config.yaml
num_hidden_layers: 17
num_attention_heads: 6
norm_place: "pre"
tie_word_embeddings: true
parallel_block: false
lr_head: 0.00552
decay_shape: "linear"
batch_tokens: 16384
max_seq_len: 512
MLP neurons of a small language model. Each row is named by its layer, matrix (up: input weights) and neuron, and shows model dimensions 0-127. Each number is 200 + 30 x the weight over its row's rms, rounded and kept within 0 to 999.
Before each neuron's rows, "fires in" lists the words (lower case) most often at its 100 highest values on Wikipedia text that the model never trained on.

fires in: "the", "s", "played", "league", "championships", "working"
L2.up476,259,245,171,165,187,162,206,185,177,189,160,223,208,246,174,235,198,197,234,195,203,181,149,197,211,247,219,223,254,184,192,179,151,203,226,155,206,183,221,221,239,189,256,227,178,186,234,162,228,202,219,232,198,198,178,134,199,292,195,194,237,181,212,173,168,219,225,231,180,204,196,215,225,216,189,229,250,189,212,211,234,257,230,202,252,195,214,193,182,202,206,222,109,200,239,158,223,182,180,208,204,162,213,194,226,204,224,245,174,155,145,202,170,213,187,187,167,151,170,222,192,182,225,178,194,199,159,181

fires in: "was", "a", "is"
L10.up487,188,181,198,217,206,234,240,150,247,178,199,212,197,216,170,199,211,200,296,217,171,134,159,164,181,200,245,218,145,173,185,226,192,230,261,274,205,207,203,230,153,195,194,201,184,152,201,219,176,199,201,212,257,227,138,262,213,208,175,195,189,199,154,223,176,191,229,219,218,103,230,197,226,176,205,185,222,193,203,169,205,225,212,164,178,177,189,206,198,206,216,207,200,209,269,174,239,207,162,163,188,266,243,251,184,134,211,200,232,177,181,244,170,164,236,161,161,227,220,201,211,198,189,233,180,208,230,155

fires in: "to", "the", "by", "only", "some"
L10.up327,159,223,242,199,217,205,202,278,199,165,209,208,260,206,156,195,255,196,243,215,158,216,185,183,206,220,200,189,200,177,171,178,190,261,206,262,188,220,239,229,167,181,193,188,207,205,169,220,163,211,243,207,183,162,183,210,301,194,173,170,255,170,191,231,214,176,200,184,224,175,214,215,249,238,196,210,185,131,186,208,217,258,239,123,200,162,211,233,181,235,145,155,184,224,215,235,210,222,125,210,202,226,193,216,184,156,184,225,245,188,193,204,201,201,208,162,196,183,266,171,195,190,173,219,199,200,279,203

fires in: "they", "has", "have", "each", "was", "are"
L7.up110,151,170,186,197,200,218,181,195,192,201,159,212,190,256,187,217,286,238,282,197,158,171,187,215,248,193,217,213,182,155,186,247,234,234,165,207,211,177,168,201,131,215,196,154,191,193,219,233,226,215,191,206,271,174,217,199,208,191,201,172,197,188,205,261,218,204,201,193,153,157,177,213,159,195,215,224,171,184,185,206,174,213,197,159,239,194,217,225,202,189,189,173,202,243,231,226,184,222,210,158,157,210,155,195,237,183,211,250,231,159,232,192,165,178,232,134,219,215,224,209,212,203,232,258,193,235,157,213

fires in: "could", "do", "should", "may", "does", "would"
L4.up240,193,228,216,164,165,197,219,203,261,221,146,196,180,174,193,243,209,133,222,191,213,221,226,215,211,204,235,223,171,176,195,221,192,225,219,196,212,214,265,226,197,202,195,210,254,198,211,203,203,185,200,205,230,215,174,238,298,232,200,213,206,212,231,213,197,173,243,212,173,205,216,214,202,179,208,205,198,186,173,172,227,198,213,233,226,162,204,146,144,242,151,181,185,222,180,193,226,194,215,169,186,143,203,285,200,196,147,206,203,209,208,240,184,187,195,161,232,202,178,125,198,132,224,211,182,206,190,194

fires in: "and", "in", "to", "for", "the"
L13.up305,243,229,192,193,219,146,199,187,239,189,160,176,233,198,170,246,202,157,198,187,175,196,201,188,180,201,177,234,174,217,162,203,173,211,204,169,219,189,209,160,200,249,258,149,234,187,262,229,185,231,227,193,246,265,263,197,178,190,223,215,211,206,176,219,216,177,170,230,182,167,242,183,201,265,227,161,224,174,198,193,228,220,208,156,184,184,159,212,192,207,222,217,190,210,227,171,223,209,212,153,225,141,230,238,182,144,173,196,183,195,164,177,163,221,192,184,225,137,132,201,240,236,197,199,183,239,244,176

fires in: "is", "the"
L2.up75,256,166,224,206,197,156,218,169,186,196,244,255,193,201,181,193,192,217,171,201,190,202,217,207,202,179,230,183,172,207,201,217,165,220,223,266,213,210,183,161,166,218,198,160,228,177,206,203,209,204,190,190,214,208,190,228,191,187,187,212,179,185,152,220,215,189,172,187,212,181,105,200,247,156,239,192,257,173,196,213,201,226,185,238,225,184,198,193,139,231,188,232,201,189,198,215,188,223,189,176,181,203,216,254,171,160,135,136,225,184,105,176,220,185,212,151,159,216,168,162,185,119,212,199,187,271,250,228

fires in: "and", "the", "an", "a"
L14.up95,192,247,163,200,225,215,178,198,219,193,150,189,269,229,196,169,264,165,178,210,174,186,123,227,177,219,239,184,184,202,199,241,189,197,190,211,196,194,165,229,154,201,207,206,202,234,190,187,176,206,228,183,166,255,174,217,188,177,160,159,250,146,209,208,199,213,192,205,167,150,206,212,243,187,186,248,205,145,174,222,269,226,166,217,208,182,172,257,213,226,116,209,237,192,231,166,203,195,231,218,242,179,201,233,211,174,237,186,214,208,203,188,208,158,268,215,230,216,191,195,185,228,183,185,161,268,203,189

fires in: "has", "is", "the", "despite", "was", "since"
L8.up175,224,224,240,217,208,166,211,144,216,162,142,200,167,231,141,260,219,196,246,189,207,182,184,177,230,162,211,230,216,193,197,172,202,216,244,257,205,234,289,192,180,202,205,190,239,159,234,186,189,207,193,189,236,243,151,216,174,199,195,211,239,184,172,236,218,166,207,179,186,201,164,225,216,199,270,212,254,174,187,185,196,231,190,204,213,186,186,220,229,218,186,252,210,175,249,198,229,206,177,150,190,211,211,261,187,185,219,169,199,184,195,194,203,178,225,148,181,233,194,187,181,173,216,185,176,239,179,200

fires in: "the", "as", "for"
L13.up167,204,148,260,198,151,237,198,187,216,173,217,196,194,193,205,202,235,165,159,196,171,162,174,256,179,174,217,213,209,223,235,221,199,201,209,205,198,155,236,215,211,250,237,167,170,220,237,205,183,194,207,208,237,222,226,265,195,210,233,183,189,206,215,221,170,195,177,199,229,182,191,171,252,221,212,190,168,109,191,242,225,203,267,175,203,224,191,237,249,206,184,171,206,191,218,204,221,210,136,214,192,208,240,256,147,129,206,153,198,198,209,202,194,219,177,166,214,160,197,189,210,298,152,195,171,172,162,188

fires in: "including", "as", "by", "alongside", "include", "like"
L8.up19,171,180,206,199,211,234,188,234,212,202,199,215,200,224,155,165,291,205,184,243,153,186,179,220,253,220,177,184,188,188,218,149,210,242,201,199,201,207,178,239,192,169,227,149,200,258,250,204,217,204,222,224,240,173,164,215,234,187,217,189,218,126,171,235,185,186,207,211,217,211,214,182,221,196,221,197,196,174,200,226,185,257,192,207,201,143,200,255,165,235,159,163,237,201,209,194,183,223,149,153,174,259,234,198,228,186,176,237,208,204,225,268,215,199,184,159,165,184,234,184,205,210,148,206,219,225,201,219

fires in: "to", "would", "should", "will", "could", "can"
L10.up201,221,273,264,168,125,178,261,206,264,208,167,205,221,200,178,154,210,194,187,224,146,195,224,176,211,204,219,229,207,173,170,191,170,226,206,205,209,211,183,197,174,245,225,195,253,169,206,213,184,196,232,184,222,238,207,256,229,233,205,221,215,250,184,207,154,152,203,189,209,179,200,190,174,220,217,254,225,182,178,211,196,205,247,211,208,137,198,166,179,238,171,140,199,186,183,176,222,220,201,188,170,210,202,198,210,187,187,181,224,207,210,257,225,107,223,165,194,199,165,153,166,152,183,267,192,242,240,224

fires in: "she", "you", "there", "we", "he"
L8.up290,204,246,226,191,214,175,275,214,218,194,203,204,222,199,138,235,223,183,236,185,155,230,158,211,218,231,163,178,221,121,185,179,144,137,206,148,208,189,175,255,193,251,175,145,234,133,207,196,196,205,131,230,204,213,209,228,207,220,172,235,209,157,224,222,215,155,222,221,149,200,203,221,197,278,153,246,204,194,185,228,198,189,178,228,227,192,233,175,167,198,151,214,203,171,249,195,208,202,147,201,184,214,227,223,192,188,182,153,205,169,208,203,179,201,208,192,155,196,203,153,235,182,187,238,196,231,258,188

fires in: "was", "is"
L11.up212,246,150,235,194,226,195,209,218,175,150,164,199,169,220,192,245,259,181,227,193,230,205,207,235,193,183,218,197,191,198,152,248,129,220,213,270,209,254,251,183,191,239,182,189,215,205,190,196,191,196,247,219,245,192,191,255,214,168,197,196,177,210,169,180,190,211,241,187,193,152,203,232,227,176,262,187,243,191,214,169,240,170,171,207,157,183,234,215,179,227,233,224,226,182,180,193,240,202,217,181,153,200,221,240,202,176,191,152,247,171,200,218,181,182,169,150,182,243,239,216,166,179,177,222,133,196,180,190

fires in: "it", "this", "the", "however", "much", "an"
L8.up279,185,247,234,219,176,201,184,232,221,160,160,200,217,235,178,232,302,214,225,192,138,232,180,171,174,209,196,204,190,252,211,201,183,186,190,276,208,195,177,246,170,244,211,247,206,196,231,212,209,222,153,197,215,197,265,268,205,200,223,181,167,161,157,188,232,187,193,237,187,173,184,220,153,207,185,209,161,170,190,208,243,272,217,153,218,182,166,233,216,221,183,137,193,211,222,191,201,207,176,179,203,170,176,233,229,190,175,204,172,193,126,241,158,207,193,209,191,190,174,216,196,184,174,197,209,168,174,188

fires in: "one", "each"
L2.up310,178,199,206,153,195,179,221,181,176,215,239,285,245,224,181,222,269,225,205,212,158,227,192,204,250,147,145,187,181,166,192,174,152,274,209,250,219,146,203,205,191,213,196,208,161,180,214,254,182,187,206,219,257,189,203,199,186,211,173,221,192,199,154,231,225,187,205,225,233,143,202,226,179,198,198,205,158,174,195,174,181,210,181,203,191,212,208,152,154,203,222,172,181,214,246,204,114,201,200,169,181,226,210,198,132,155,215,173,245,169,197,163,194,182,208,200,168,193,215,200,197,215,224,230,204,193,228,218

fires in: "or", "and", "are", "with", "based", "found"
L13.up692,196,212,192,199,160,193,169,185,190,156,122,207,208,170,183,208,267,122,228,223,178,167,206,216,217,184,185,248,246,178,224,222,196,243,281,195,202,244,190,174,160,247,205,197,225,209,226,208,197,231,187,171,271,235,206,183,221,166,204,202,232,174,189,210,215,179,255,197,172,204,229,171,177,221,217,193,189,151,154,150,220,235,167,178,197,163,208,191,173,216,128,163,220,226,226,189,234,207,218,149,148,187,230,260,261,159,208,192,200,191,224,172,244,209,150,177,208,207,218,146,177,216,179,171,194,276,210,192

fires in: "may", "electric", "elections", "made", "act", "became"
L3.up84,191,254,251,168,164,184,225,132,185,222,238,171,264,215,164,169,189,154,186,233,183,157,231,191,189,224,215,213,172,255,173,196,218,216,194,269,214,203,171,186,167,224,194,211,268,190,228,152,185,189,243,173,257,291,158,213,216,187,174,187,195,199,164,166,205,183,212,237,214,181,230,137,194,204,130,202,177,192,147,207,245,226,199,224,193,101,198,191,188,218,206,190,214,212,202,183,178,218,209,154,150,227,199,218,155,203,158,233,229,249,213,226,190,210,206,168,224,190,188,179,125,175,183,169,189,279,215,190

fires in: "the", "this", "that", "on", "same", "each"
L11.up87,177,199,226,197,161,226,220,212,187,246,198,233,220,226,217,236,280,210,281,171,199,200,203,189,196,175,168,219,200,215,180,200,159,211,198,189,215,152,262,169,193,225,207,152,144,222,175,206,210,206,204,248,250,201,244,252,206,192,209,143,158,184,182,258,212,178,218,236,218,182,185,156,225,185,235,187,165,156,180,204,219,205,224,217,234,175,187,261,191,233,188,140,156,275,192,216,195,219,212,209,165,206,193,211,204,172,217,234,168,164,135,197,186,192,210,232,193,187,259,195,184,245,171,223,200,193,211,175

fires in: "he"
L3.up607,274,224,160,174,179,178,213,211,255,205,133,236,173,225,191,173,263,176,217,192,193,221,150,207,194,203,225,174,181,164,181,227,216,148,177,184,212,217,135,213,203,176,187,210,155,154,216,240,227,182,280,206,205,196,182,187,235,180,178,197,199,170,255,230,198,209,209,182,197,140,166,214,209,204,212,221,227,196,222,217,186,209,175,178,207,218,201,228,222,220,191,234,216,193,242,205,199,181,185,224,188,219,229,287,185,183,101,176,185,155,228,138,196,215,185,223,221,204,214,146,243,138,182,210,167,242,210,209

fires in: "his", "the", "s", "a", "their", "her"
L8.up205,173,251,184,192,140,213,207,178,215,174,198,214,250,275,194,215,199,201,239,209,190,200,180,197,245,167,229,185,165,225,203,206,222,145,218,230,208,179,243,248,190,175,191,188,185,182,246,244,191,211,209,208,233,216,178,154,271,179,191,168,196,175,143,231,223,155,207,217,213,175,200,155,205,235,189,222,196,153,181,191,229,184,232,190,173,216,200,233,165,214,181,166,155,242,272,184,216,202,197,230,207,231,216,257,197,176,223,206,246,197,128,230,174,222,216,210,160,221,193,139,171,178,141,211,174,195,212,190

fires in: "after", "with", "when", "he", "while", "despite"
L8.up478,206,242,239,173,207,198,259,190,217,200,177,206,192,189,151,195,260,216,209,232,184,186,215,221,233,199,243,202,163,198,174,180,125,172,193,197,208,228,203,197,225,213,218,151,251,101,220,228,233,194,219,191,186,283,178,230,160,218,172,223,232,202,195,185,254,164,208,228,211,187,174,197,218,220,192,241,155,191,213,178,126,186,188,213,240,230,210,184,180,214,199,169,179,148,252,208,183,197,180,194,148,191,224,244,207,145,183,220,233,197,208,220,196,175,205,173,191,218,233,173,248,208,188,228,174,196,189,194

fires in: "was", "he", "is", "its", "as"
L11.up168,215,214,261,198,175,176,239,195,200,180,174,230,222,185,121,244,264,156,202,213,175,187,153,199,213,244,239,217,179,187,207,190,180,213,145,229,204,225,214,185,182,255,219,179,246,151,211,186,192,211,213,223,291,199,200,220,194,198,218,194,203,210,134,224,228,145,222,173,202,182,224,215,199,155,197,230,216,172,188,261,223,187,182,167,222,197,175,235,176,205,198,159,186,248,194,220,222,208,203,203,187,230,170,223,229,150,178,145,225,211,193,173,214,190,226,128,207,198,188,178,238,178,236,220,186,228,183,183

fires in: "the", "to", "a"
L10.up430,197,237,197,155,192,219,231,166,255,220,215,219,241,201,179,289,182,124,205,189,175,205,161,213,185,139,235,215,204,134,167,184,154,148,141,194,216,187,244,223,208,256,246,177,236,174,209,248,228,231,185,224,216,212,225,214,208,236,267,176,199,216,166,197,211,190,206,227,178,172,225,185,174,256,175,165,228,165,226,175,225,224,172,208,222,196,169,210,214,189,191,201,205,185,209,162,217,200,204,204,249,164,212,225,202,196,192,201,218,178,146,147,180,206,211,238,254,137,174,209,194,231,184,216,179,214,239,174

fires in: "for", "forest", "force", "forbes", "foreign"
L13.up374,183,180,202,236,155,232,179,209,225,190,184,155,253,241,168,234,232,182,224,197,221,148,191,220,181,201,248,215,187,142,207,222,220,181,201,170,205,187,196,175,161,162,224,129,233,237,247,208,171,223,210,197,206,251,245,248,276,187,208,177,194,246,193,203,202,190,249,182,197,197,227,199,217,255,203,173,224,175,189,244,190,200,244,222,226,188,211,214,245,242,188,186,212,185,210,181,200,210,242,179,207,201,244,201,207,99,208,141,206,174,217,251,160,206,214,189,186,137,213,159,239,183,180,166,248,221,179,211

fires in: "all", "two", "full", "other", "those"
L11.up324,184,226,235,266,197,171,165,183,203,183,186,180,244,210,154,228,245,224,234,197,187,226,159,194,204,226,235,259,180,187,197,191,192,231,169,189,208,193,178,224,235,248,212,203,226,209,154,206,124,189,212,195,229,190,219,214,192,154,181,222,227,180,183,190,229,118,215,227,194,207,262,214,190,216,209,220,187,186,157,227,202,215,176,198,164,167,208,245,242,232,192,194,216,192,151,222,216,174,160,211,172,192,161,232,209,178,180,185,206,184,213,193,192,180,232,150,156,128,198,168,142,242,200,178,231,230,192,238

fires in: "is", "was"
L4.up113,224,181,232,197,225,203,190,190,196,243,184,226,174,321,163,240,202,172,208,206,132,185,158,204,194,190,219,224,178,144,191,145,176,162,182,274,210,194,183,219,222,237,193,158,264,188,191,238,222,213,140,218,206,206,186,218,171,180,145,182,203,182,198,239,189,192,233,207,178,219,165,238,244,171,235,214,261,178,206,217,204,236,213,227,202,195,166,220,149,196,204,191,228,147,243,204,221,201,158,206,191,205,212,253,175,195,163,169,197,176,148,211,198,172,216,152,212,227,183,160,220,175,191,233,191,238,197,195

fires in: "he", "his"
L8.up99,175,212,265,197,207,185,239,201,235,187,162,201,174,256,154,201,279,174,242,180,137,211,165,195,202,248,245,166,170,170,190,212,149,195,167,203,207,215,214,205,161,225,183,170,246,133,219,239,267,191,207,221,231,241,168,228,239,191,239,192,204,176,222,212,177,197,231,152,151,136,198,216,205,217,200,230,182,205,211,215,208,189,163,190,226,172,198,228,199,205,183,204,192,250,183,186,189,200,166,200,171,158,212,231,221,188,141,173,227,154,244,195,201,224,197,201,191,223,249,210,211,202,218,243,176,203,181,192

fires in: "york", "california", "carolina", "washington", "london", "texas"
L2.up18,215,227,191,155,199,169,277,203,204,229,230,199,192,242,205,196,223,203,217,163,235,223,176,250,207,159,193,227,180,199,213,224,206,232,199,203,218,196,159,205,275,168,192,214,200,169,198,186,212,194,200,264,175,181,223,216,195,207,181,208,193,227,245,193,185,256,192,217,200,197,209,157,238,179,194,206,175,179,199,268,204,183,174,170,221,225,127,208,156,183,223,160,191,196,175,170,200,203,224,226,112,214,192,182,200,196,148,223,188,206,193,157,138,215,191,213,186,195,173,221,158,153,196,220,240,257,275,210

fires in: "one", "this", "the", "each", "another"
L4.up165,217,156,187,214,200,154,215,202,188,214,220,219,270,179,222,164,292,192,211,207,169,255,242,214,267,189,180,227,212,226,192,167,159,237,195,252,205,173,221,182,176,218,208,189,189,198,255,210,205,208,165,196,197,208,135,239,212,189,193,183,195,231,133,242,225,146,189,237,295,199,214,207,204,179,231,221,172,184,184,191,239,268,184,243,189,154,127,196,187,219,196,172,201,230,189,206,179,203,210,143,200,226,198,184,138,210,197,217,240,224,139,180,203,214,187,217,183,173,266,194,162,222,144,189,191,211,230,220

fires in: "york", "born", "california", "angeles", "mexico"
L3.up78,219,188,184,165,200,177,227,210,224,223,231,195,191,227,201,177,205,201,253,188,195,204,148,220,210,204,267,242,216,176,218,204,206,181,192,179,224,178,163,173,260,246,281,212,223,217,195,191,227,170,224,254,199,191,211,216,189,218,224,203,178,206,271,219,212,249,192,147,182,198,220,183,229,141,209,286,198,168,208,223,190,199,199,186,189,194,172,214,183,196,235,208,181,195,203,149,189,175,168,213,167,210,197,211,223,182,192,209,132,184,183,178,152,258,174,212,209,160,214,234,139,251,211,244,214,229,198,195

fires in: "by", "against", "alongside", "along", "off", "replaced"
L8.up136,179,252,202,199,168,211,173,279,188,183,206,190,214,196,148,190,244,217,203,246,220,206,178,214,219,180,241,220,242,215,192,168,198,214,230,213,205,154,163,203,168,176,174,230,219,249,274,227,222,197,239,263,258,162,186,235,285,208,167,229,239,230,199,188,160,185,216,195,256,187,206,183,244,166,210,225,241,164,180,198,200,209,203,192,206,126,187,260,211,237,172,129,150,174,207,197,189,202,204,197,196,181,195,194,255,195,231,219,170,174,178,266,203,198,170,188,207,144,204,203,188,165,200,252,234,201,171,226

fires in: "the", "keyboards", "their", "keyboard", "s"
L4.up627,162,230,172,216,200,134,180,172,196,225,138,212,260,230,188,191,206,182,183,176,199,148,187,180,223,192,177,225,247,198,232,127,199,187,195,138,208,201,255,217,210,259,244,198,203,156,219,211,217,219,160,220,232,249,223,186,176,215,240,177,221,168,187,191,171,216,194,208,209,193,255,189,253,228,180,191,218,180,216,217,251,254,184,196,193,170,186,231,219,213,244,244,173,195,189,223,187,187,175,199,203,220,201,201,226,189,221,218,201,147,177,208,206,256,195,273,230,126,188,211,147,229,212,192,177,166,204,181

fires in: "after", "before", "while"
L2.up316,196,266,206,160,182,175,211,143,198,216,206,180,208,204,194,215,237,211,265,227,171,160,190,197,175,200,217,193,134,160,182,217,152,245,154,200,210,239,177,205,197,274,170,171,208,168,216,241,167,168,208,201,251,238,160,220,226,173,176,205,203,164,209,176,233,167,226,189,235,172,170,235,249,233,164,242,185,171,189,190,164,233,241,210,202,159,210,206,144,304,162,226,191,168,200,233,189,198,221,192,96,206,210,227,162,193,122,191,240,199,249,208,231,194,153,184,248,186,224,151,171,227,161,213,203,192,194,214

fires in: "in", "information", "arabi", "insurance"
L3.up500,241,250,174,207,194,197,220,196,185,254,88,179,191,220,204,168,252,185,292,153,219,147,178,209,175,222,216,210,171,177,200,200,191,236,176,206,209,201,185,212,217,185,211,185,167,193,212,222,186,199,231,257,200,209,182,185,158,214,179,185,194,269,223,260,196,159,245,185,289,185,221,186,208,201,225,237,201,180,193,235,189,237,244,221,188,209,173,191,176,204,169,218,210,222,177,217,196,205,209,188,192,177,243,247,222,184,146,232,172,233,238,240,207,208,164,155,231,201,185,191,234,208,193,196,185,224,171,207

fires in: "she", "he", "who", "they", "also", "the"
L8.up576,221,210,251,169,169,132,222,169,204,160,126,202,205,215,134,243,251,211,186,183,150,212,135,211,216,245,216,223,241,206,168,226,165,213,178,212,211,218,222,227,190,234,211,229,185,162,208,172,233,202,193,214,245,225,181,182,263,213,201,198,218,196,212,193,239,154,226,155,214,152,159,205,191,185,177,200,201,172,208,270,155,212,199,186,226,208,168,244,192,205,153,195,223,180,240,206,191,193,206,201,175,193,241,198,188,189,159,161,173,184,138,163,193,211,202,181,161,215,204,179,216,197,236,181,198,241,148,210

fires in: "the"
L13.up615,174,146,179,227,151,187,179,217,174,174,178,212,238,213,232,219,192,204,182,218,180,170,177,270,202,209,225,210,170,184,186,192,214,197,219,193,204,188,216,253,210,234,260,180,141,201,188,155,203,202,158,219,234,268,245,226,214,230,270,210,221,166,164,228,219,193,223,179,247,175,205,186,225,198,217,197,167,143,169,189,198,202,217,178,215,169,178,236,232,252,207,196,191,157,218,192,234,188,190,244,226,134,193,297,203,183,197,200,209,144,182,148,215,227,258,205,184,210,174,202,181,215,175,195,178,218,194,219

fires in: "the", "both", "most", "more", "as", "some"
L11.up55,184,170,230,181,213,157,177,209,212,174,184,204,211,221,175,248,262,217,229,188,114,218,176,216,249,168,193,246,164,200,224,194,176,232,197,220,193,191,158,202,161,227,230,124,181,188,197,183,220,222,175,171,244,165,271,238,223,225,212,170,227,176,202,224,209,190,216,224,204,181,156,225,212,180,190,196,202,135,165,245,243,239,233,147,171,140,184,251,203,209,132,175,199,223,199,227,201,219,238,165,205,153,189,217,261,178,222,232,276,175,110,187,190,188,222,149,191,198,125,218,213,195,192,243,208,189,220,167

fires in: "by", "after", "with"
L8.up442,234,224,301,260,226,215,159,163,203,161,207,212,189,229,160,292,197,181,235,238,166,228,262,229,170,222,238,220,218,165,188,178,166,194,196,204,211,261,271,167,208,209,199,149,190,159,219,236,206,184,197,191,248,223,161,220,220,166,191,208,211,196,134,187,183,150,206,208,209,212,183,177,195,211,193,278,242,168,197,179,190,241,214,198,212,189,169,249,200,220,166,163,197,158,213,221,227,203,225,193,178,180,281,264,175,176,166,189,198,170,210,250,218,204,183,142,250,229,200,213,222,210,188,184,190,185,230,203

fires in: "in", "insurance"
L2.up242,204,201,211,160,190,191,203,140,178,228,216,202,219,200,205,159,211,212,238,186,154,120,198,209,207,215,204,189,161,219,192,199,188,192,211,232,210,150,227,209,166,187,197,198,164,183,241,225,185,203,248,205,258,194,193,166,127,231,168,186,154,268,171,222,167,183,231,215,310,162,226,197,180,184,220,244,132,178,202,197,182,197,213,217,194,239,182,201,184,194,186,178,187,208,217,230,206,216,195,198,166,228,192,175,263,155,148,252,186,268,219,187,193,186,202,149,215,185,204,205,183,214,189,254,205,241,205,213

fires in: "the", "s"
L4.up294,160,190,212,190,165,226,187,220,209,214,202,202,179,233,241,221,204,238,218,112,159,161,183,203,281,224,179,218,193,217,188,196,201,200,246,203,196,141,235,201,205,257,287,213,180,182,232,236,214,206,209,205,289,233,229,199,185,236,202,156,176,234,232,281,194,193,214,189,205,201,196,213,184,178,180,265,226,177,187,194,199,216,233,171,185,161,173,206,230,185,205,175,213,179,246,202,198,200,131,224,186,240,218,267,132,142,229,211,196,161,205,197,205,200,227,184,199,192,163,194,204,202,200,203,187,205,127,185

fires in: "the", "a"
L8.up351,193,213,184,233,208,222,240,224,227,175,187,213,258,226,162,225,210,164,202,261,184,192,189,236,228,160,208,164,132,240,208,221,164,222,233,270,203,216,244,205,235,250,243,228,270,176,208,225,196,187,201,243,208,232,192,194,237,187,169,177,202,179,167,222,181,193,191,220,207,150,213,216,239,207,236,190,188,165,215,226,238,202,194,202,209,203,217,236,149,273,207,189,181,215,206,162,192,210,206,228,223,184,234,217,131,167,192,188,226,178,158,194,157,241,213,202,208,235,157,169,176,191,125,232,193,183,204,189

fires in: "but", "as", "she", "that", "i", "to"
L10.up442,239,209,219,168,190,202,216,176,192,223,177,230,210,230,149,261,203,174,258,200,135,160,150,208,215,198,218,214,198,159,209,215,163,222,194,229,205,250,187,215,151,214,195,153,202,219,222,223,162,196,177,184,205,182,239,197,208,232,194,208,234,178,241,266,222,150,212,210,189,193,204,214,193,256,212,242,148,164,210,222,200,183,177,205,198,232,154,216,202,193,141,168,207,175,212,189,211,212,191,202,198,229,159,231,197,140,130,183,214,240,170,207,188,159,206,151,250,221,194,165,224,186,165,211,193,257,263,228

fires in: "not", "at", "noted", "but"
L8.up655,215,175,227,201,229,175,216,163,225,210,175,198,188,167,157,198,276,168,252,217,176,218,188,233,217,186,271,238,253,194,207,206,141,186,161,167,207,219,260,233,166,270,246,244,226,184,192,173,165,179,199,200,201,253,224,178,211,188,199,175,203,171,193,234,221,200,256,182,176,178,168,188,182,189,224,234,217,166,200,222,173,177,213,222,220,159,207,193,212,152,194,211,198,182,174,200,177,190,166,142,207,214,188,257,257,168,200,195,226,237,156,234,211,178,162,152,219,204,220,213,203,198,210,190,246,192,207,215

fires in: "or", "but", "orbit"
L13.up43,165,185,174,219,214,179,228,173,244,162,131,227,254,244,154,209,219,207,214,235,210,157,197,228,175,175,240,252,224,205,202,237,159,254,222,234,208,213,179,219,121,205,208,188,255,160,169,201,172,202,200,192,241,256,173,203,153,187,225,205,231,200,218,213,205,154,264,177,204,192,201,195,247,197,186,256,191,167,206,216,171,240,207,169,249,179,200,217,208,203,175,195,202,152,221,180,199,196,202,161,189,243,168,214,222,172,189,175,194,192,227,206,163,172,177,225,243,152,232,200,217,190,184,211,240,187,267,175

fires in: "she", "but", "the", "it", "to", "and"
L8.up619,255,209,171,203,183,215,202,169,190,201,132,216,258,199,229,214,244,238,203,213,157,190,169,178,197,236,193,215,205,179,199,232,185,230,216,250,213,203,163,254,168,250,213,240,227,190,221,227,216,199,159,188,234,286,197,232,234,202,181,214,206,211,149,180,192,192,181,216,220,160,206,245,215,170,186,189,184,183,190,222,204,222,190,193,241,206,188,209,185,215,180,175,237,225,236,174,168,201,262,179,246,195,204,216,264,153,102,155,216,181,151,173,171,183,206,187,214,201,197,172,221,192,152,195,165,263,254,204

fires in: "in"
L4.up152,192,177,194,215,166,224,205,152,201,237,164,194,209,200,209,185,244,176,219,181,199,180,177,214,261,215,249,167,166,166,202,196,169,209,173,218,202,215,158,243,238,196,231,203,178,198,274,244,157,199,234,214,222,208,214,195,191,272,210,150,170,232,197,218,201,181,224,148,280,175,241,195,164,199,272,212,187,170,219,219,156,222,206,246,191,218,155,204,178,201,163,232,217,213,181,199,185,204,201,201,162,214,239,214,245,188,183,217,163,213,213,157,197,201,208,152,201,212,186,189,221,222,221,276,182,206,223,197